{"d_mlp": 704, "init_std_down": 0.00387, "weight_decay": 0.23}
MLP neurons of a small language model. Each row is named by its layer, matrix (gate and up: input weights) and neuron, and shows model dimensions 32-95. Each number is 200 + 40 x the weight over its row's rms, rounded and kept within 0 to 999. A neuron's up and down rows have the sign that makes its largest values positive.
A block is one neuron, or neurons of one layer that tend to fire together. Before each block is what it responds to, as a language model described it from the Wikipedia text at the highest values.

Three-digit year-start tokens such as 201, 195, 18 after a comma, "in", or a month in dates, e.g. "August 16, 1951", "in 2002".
L4.gate631,168,172,194,170,273,258,202,242,167,218,229,214,207,192,151,195,212,185,189,244,228,184,160,162,175,238,146,203,216,130,200,166,196,256,239,213,233,194,137,208,199,280,273,232,191,205,161,180,325,184,170,226,172,213,198,247,251,227,192,253,192,184,229,187
L4.up631,129,195,156,184,245,250,143,165,168,206,210,179,190,261,192,201,156,209,207,173,204,149,218,184,151,191,186,193,252,202,193,166,178,231,258,195,230,179,176,271,176,195,261,241,177,207,198,191,311,173,187,244,164,207,199,191,286,199,151,244,201,175,222,198

Adjective-forming endings and modifiers before a noun, mostly American (African-American), plus -ian/-ish/-an nationality suffixes, new, local, national, film.
L5.gate25,231,199,210,159,272,227,255,155,211,194,211,221,223,245,199,231,263,230,195,153,160,253,137,188,204,201,228,193,175,181,163,191,144,203,227,177,243,169,240,174,142,155,196,186,160,179,135,220,212,226,214,194,183,167,163,171,216,102,208,190,211,257,244,173
L5.up25,204,231,191,171,147,127,197,216,203,202,190,252,186,137,289,166,235,175,251,223,235,239,219,249,184,213,260,169,254,157,243,233,193,129,170,153,263,252,260,205,205,140,263,212,162,204,195,206,198,208,211,214,149,178,178,216,229,128,221,152,231,245,185,238
L5.gate65,227,195,220,187,185,198,196,176,177,143,201,252,196,229,220,256,208,160,192,105,111,172,210,198,207,250,236,214,214,213,216,182,204,254,202,167,176,199,255,207,216,203,195,168,135,248,274,248,172,219,187,241,193,214,218,177,115,242,235,192,227,260,250,236
L5.up65,234,167,183,210,270,208,203,138,189,108,292,244,279,176,183,285,235,174,227,194,225,201,257,192,233,214,146,255,280,246,219,215,171,165,220,188,175,205,232,190,203,187,151,227,259,183,199,172,191,162,200,156,149,181,131,210,218,203,187,153,143,167,199,230
L5.gate289,218,162,220,221,228,178,205,168,209,237,281,210,192,197,171,147,190,231,184,123,158,225,189,197,162,240,296,158,225,160,205,190,194,169,260,149,308,231,173,169,212,212,274,262,216,208,148,218,232,205,141,245,135,143,175,256,205,173,170,199,217,241,211,179
L5.up289,175,219,179,147,181,196,208,192,210,195,212,196,219,207,268,247,169,175,209,259,230,229,174,234,244,240,161,160,214,184,170,215,194,189,167,131,205,157,208,145,214,182,180,177,205,223,222,223,224,211,169,159,219,199,200,125,181,201,275,173,173,218,209,225
L5.gate313,198,172,160,195,219,172,191,209,171,254,243,254,141,223,233,256,150,227,236,252,124,236,156,210,195,239,239,125,186,156,164,220,188,235,178,196,190,210,210,214,200,193,182,215,159,144,167,193,190,168,163,304,234,204,150,218,141,230,179,119,155,188,156,157
L5.up313,209,162,257,179,118,164,126,182,150,171,228,165,239,108,245,214,196,198,194,148,190,197,187,169,262,176,260,151,209,208,255,142,149,200,191,161,218,171,234,207,185,229,203,113,187,212,199,183,200,207,201,133,165,243,162,201,160,171,214,144,150,228,241,162

Mid-year digit tokens in dates, especially the decade digit after 18/19 (18-8-7, 19-8-8), plus date commas and month tokens.
L5.gate424,169,197,195,220,193,238,218,273,212,173,222,185,214,203,162,204,234,193,196,149,232,244,215,154,143,162,187,281,205,173,191,228,141,192,111,215,182,271,202,189,203,222,189,135,162,228,150,205,212,153,263,166,200,232,219,194,158,181,203,210,232,220,268,228
L5.up424,156,185,228,144,189,225,183,143,139,233,165,207,197,229,177,158,169,206,220,172,173,182,143,173,171,151,208,125,155,171,205,212,230,192,180,220,173,199,152,252,254,245,178,214,179,161,126,160,276,191,157,214,211,215,194,186,230,140,229,212,238,190,196,187
L5.gate441,186,214,179,233,189,193,224,174,185,248,105,284,243,246,191,267,163,220,272,183,188,196,150,106,259,196,202,200,137,206,144,210,184,175,219,174,198,250,192,208,209,200,234,243,142,244,213,141,183,199,166,185,271,193,218,168,178,102,232,156,164,189,192,231
L5.up441,164,222,191,250,201,161,235,232,190,177,223,183,188,236,235,205,201,145,138,194,245,145,228,188,204,231,125,139,103,202,189,180,172,213,271,292,216,159,196,166,259,161,222,158,118,249,168,172,274,210,203,187,98,240,281,225,201,202,182,245,205,78,109,225
L5.gate524,221,203,255,235,177,233,243,243,202,165,208,136,238,224,216,285,256,187,210,175,213,227,198,179,216,202,161,253,135,145,166,219,291,112,200,204,197,190,121,138,226,210,245,185,184,127,148,196,216,96,171,180,188,179,139,198,189,162,182,165,241,203,191,246
L5.up524,201,255,112,253,219,189,155,176,209,217,186,256,164,231,143,171,183,146,171,174,233,165,165,170,191,158,187,205,224,201,199,184,295,274,194,111,206,215,168,155,239,214,205,182,165,237,255,213,222,230,258,199,215,199,145,187,222,294,224,212,242,168,241,240
L5.gate616,205,225,173,180,240,185,206,243,210,316,195,143,206,265,275,195,275,239,164,191,156,230,222,214,201,211,186,202,191,167,216,122,238,215,116,241,200,158,173,229,197,257,205,225,183,188,177,208,273,194,161,149,179,171,142,194,141,152,212,204,165,245,180,237
L5.up616,178,218,248,195,176,180,132,182,131,204,159,198,148,236,159,195,201,126,205,212,243,205,194,159,205,124,132,250,177,216,177,189,216,112,240,184,214,248,190,213,267,231,210,174,173,216,159,214,254,126,178,234,229,200,177,215,226,201,199,227,132,183,166,215

Final subword piece completing a split nationality, country or ethnic name, e.g. Ger-man, Brit-ish, Syri-an, Austr-ia, Qat-ar; occasionally other -al/-an adjectives.
L6.gate134,213,230,240,173,241,270,221,225,275,238,199,162,228,187,185,203,200,229,185,180,204,269,215,181,182,138,261,194,177,212,184,209,261,98,108,167,255,245,276,156,167,210,231,190,99,235,155,193,185,215,222,328,249,205,253,182,154,227,230,174,222,266,182,219
L6.up134,177,175,187,219,245,168,203,171,242,172,182,135,258,147,154,154,266,221,239,214,238,235,216,179,136,189,210,131,236,172,139,220,191,217,105,173,180,214,132,197,229,215,200,222,276,210,153,226,271,182,208,193,218,182,158,196,214,193,184,234,130,229,199,202
L6.gate160,172,222,168,274,145,192,282,165,179,186,198,149,173,274,168,174,226,194,202,242,162,267,119,215,224,208,314,212,172,183,261,242,199,209,214,161,233,284,253,199,200,172,172,197,211,187,223,131,225,217,252,221,176,186,176,234,94,172,272,242,247,177,151,185
L6.up160,235,183,245,201,188,180,281,226,157,208,237,258,148,257,187,181,203,201,141,249,149,281,190,217,263,233,228,194,229,235,208,248,226,188,208,211,182,206,198,244,146,206,149,312,206,213,189,237,193,146,263,215,222,125,176,167,182,134,180,179,213,179,188,225
L6.gate518,153,215,234,172,198,197,280,167,223,182,200,178,132,202,195,225,214,123,264,160,250,285,148,160,157,212,244,135,234,232,191,170,189,206,197,160,195,193,262,204,155,173,157,283,166,154,153,210,191,210,223,313,168,139,210,238,140,204,195,175,216,287,171,192
L6.up518,224,222,184,256,206,231,168,191,194,235,153,186,222,174,250,246,153,151,163,236,221,228,160,283,204,226,312,97,249,264,184,207,148,203,237,198,279,188,211,201,180,121,184,210,154,214,178,118,140,172,200,284,179,138,162,209,185,197,158,211,176,207,232,228
L6.gate621,277,201,270,302,235,158,239,228,202,115,207,215,178,194,244,166,233,182,267,195,199,171,167,267,214,162,169,160,212,229,197,125,244,151,249,127,248,248,209,181,228,209,220,248,185,247,229,206,196,250,197,260,190,151,153,170,208,222,208,123,256,239,201,141
L6.up621,213,181,179,235,254,218,122,210,182,192,224,240,194,146,196,171,190,252,176,208,226,272,180,151,206,158,185,153,234,198,173,177,162,212,224,190,190,201,179,300,158,137,235,269,217,219,199,163,220,279,180,252,216,212,198,236,161,323,220,194,179,142,117,183

Leading or middle digits of a four-digit year that still lack the last digit, usually after a month name, comma, "in", or table bar: "200" in August 2008, "199" in 1998–99, "0" in 1803.
L6.gate122,164,210,174,165,226,215,208,211,156,250,187,125,143,262,214,259,211,257,185,200,176,271,182,256,209,155,108,220,250,195,213,158,232,219,217,220,246,251,197,139,309,175,221,172,268,187,177,181,190,170,246,201,234,185,195,131,198,285,243,227,251,215,244,201
L6.up122,269,123,181,186,120,272,195,169,177,237,219,139,102,207,171,158,190,214,201,187,201,187,271,282,193,143,143,201,205,234,248,248,192,220,241,183,183,172,150,211,162,190,179,158,204,233,236,198,225,111,158,152,203,154,164,230,240,210,217,255,190,244,213,157
L6.gate217,237,265,182,217,189,238,223,222,153,213,184,200,211,227,129,180,148,210,216,133,199,192,275,161,258,162,261,168,179,217,289,189,204,201,182,195,161,191,230,228,186,187,140,245,196,191,177,260,169,216,167,183,172,182,248,207,219,112,233,171,214,175,248,230
L6.up217,184,242,153,241,230,198,245,245,171,170,151,197,173,223,175,153,215,182,236,171,169,206,240,195,251,206,200,111,183,149,322,231,167,173,201,216,167,212,206,241,196,208,241,183,158,243,160,198,178,181,229,184,179,224,187,164,189,158,136,266,233,245,163,172
L6.gate445,217,90,125,246,244,196,210,135,192,192,177,171,204,220,189,246,212,224,261,183,234,204,237,195,285,241,274,246,119,179,229,180,145,214,160,244,255,175,165,243,270,196,260,276,166,239,223,110,248,233,201,154,187,269,253,189,303,215,220,200,224,168,208,181
L6.up445,203,232,197,155,169,215,264,152,251,222,238,185,190,213,229,219,172,233,179,247,151,224,203,118,183,243,199,222,244,175,132,177,208,223,218,141,124,181,171,135,169,219,109,148,183,164,147,298,296,158,196,216,171,255,169,236,258,172,151,228,272,249,225,186
L6.gate575,139,194,162,180,180,120,218,297,212,132,187,212,253,199,146,229,126,289,227,135,227,115,221,199,236,197,180,212,208,211,248,200,204,181,158,176,224,205,241,181,136,182,249,222,200,200,192,159,146,196,178,172,215,222,220,174,271,182,229,197,205,161,143,212
L6.up575,147,189,153,194,140,138,180,299,226,146,193,243,201,227,151,215,141,248,207,169,252,96,190,205,226,210,155,209,190,245,258,212,185,219,151,158,185,180,273,198,210,216,287,202,155,181,131,146,228,209,207,181,251,293,243,140,337,214,245,284,218,224,176,248

He or she as a clause subject in biographies, often right after when, where, whom, or a sentence break, as in "when she was 17"; weaker on letter pieces like the "he" in headquartered.
L6.gate296,199,187,221,248,201,166,203,216,274,221,183,172,167,206,240,234,212,228,104,191,230,137,211,191,166,250,203,192,189,255,242,183,225,172,217,269,235,170,191,262,228,145,245,185,228,192,140,150,189,203,188,219,199,209,244,149,203,265,232,315,240,157,154,208
L6.up296,257,226,156,171,230,193,218,214,160,216,236,174,259,208,264,211,183,217,163,207,168,193,198,215,234,217,193,212,177,182,257,153,231,216,300,157,180,224,185,163,237,238,190,242,205,176,209,224,222,172,189,265,188,120,211,203,135,269,223,172,219,206,249,233
L6.gate324,142,164,256,245,187,294,213,134,159,147,187,217,124,186,230,215,186,191,242,225,166,174,204,260,190,191,229,217,238,221,204,224,195,185,275,273,183,210,189,136,162,266,158,193,185,173,222,190,189,215,157,198,184,223,231,179,266,174,213,228,186,146,239,183
L6.up324,229,220,187,211,135,185,155,282,215,252,242,201,245,194,216,183,205,236,145,196,167,224,205,91,142,181,204,223,257,233,230,243,153,240,170,190,191,287,228,159,162,137,236,193,166,190,251,170,247,273,179,184,260,210,199,200,169,192,258,186,159,222,229,140
L6.gate422,193,124,197,153,178,233,285,170,210,198,197,191,182,152,254,162,168,142,172,221,241,222,236,221,215,204,184,129,171,219,234,225,195,293,196,188,191,208,245,170,242,229,146,214,250,170,121,170,194,161,290,249,163,203,194,201,142,226,237,206,134,217,190,166
L6.up422,239,207,142,212,235,191,169,197,148,203,157,186,182,191,160,217,154,172,81,230,204,196,131,133,181,210,184,143,256,113,142,211,234,229,224,231,202,225,273,159,164,195,198,222,233,183,220,183,275,147,239,166,156,230,174,244,124,246,218,256,225,199,235,191
L6.gate674,227,176,137,233,216,269,204,208,187,288,235,158,160,230,222,176,189,188,219,145,267,226,214,179,196,201,190,206,189,212,142,244,277,222,127,213,291,198,233,218,224,118,281,250,164,219,211,198,272,251,209,185,243,260,222,207,167,181,278,258,163,265,186,196
L6.up674,213,168,201,164,150,140,189,248,79,193,218,188,239,168,227,288,148,133,95,217,183,184,215,191,194,201,235,198,241,248,174,224,204,205,123,191,254,174,280,156,167,159,227,163,173,187,175,253,213,186,202,237,267,221,264,242,183,189,236,185,219,190,145,186

Final word pieces that complete a split word, mostly nationality adjectives such as Brit-ish, Ger-man, A-merican, Scott-ish; also Prem-ier and decade digits like 199.
L4.gate352,191,147,162,164,158,106,247,235,194,115,204,230,167,243,197,164,176,179,205,227,228,164,141,220,135,222,209,176,205,222,219,191,242,167,229,147,228,217,255,120,128,166,141,252,118,161,198,164,231,151,199,188,199,181,153,191,142,178,252,187,203,242,221,217
L4.up352,274,207,135,182,143,223,255,207,214,151,165,223,246,169,219,241,155,226,165,174,169,231,182,233,205,214,156,100,255,209,145,140,167,128,196,214,193,213,225,107,223,260,154,223,172,162,216,211,256,172,210,295,175,132,147,160,184,248,215,206,161,165,233,187

Subject pronouns at sentence or paragraph start in biographies, mostly He/She (often split as H+e), plus following also/has/have after a subject name.
L4.gate252,200,119,257,196,173,223,162,128,156,173,226,218,167,217,176,197,174,204,123,221,238,147,181,242,210,147,307,233,260,222,244,175,162,214,122,228,195,224,201,179,181,179,259,200,198,165,236,230,213,233,246,202,168,224,122,243,218,190,238,211,117,176,142,259
L4.up252,204,209,320,215,196,241,224,219,226,235,122,181,234,156,194,164,195,266,174,252,246,221,223,114,304,205,188,196,199,198,165,269,192,234,187,240,218,226,198,209,166,183,226,274,209,225,189,234,217,218,214,149,227,221,270,223,143,170,202,260,205,127,214,235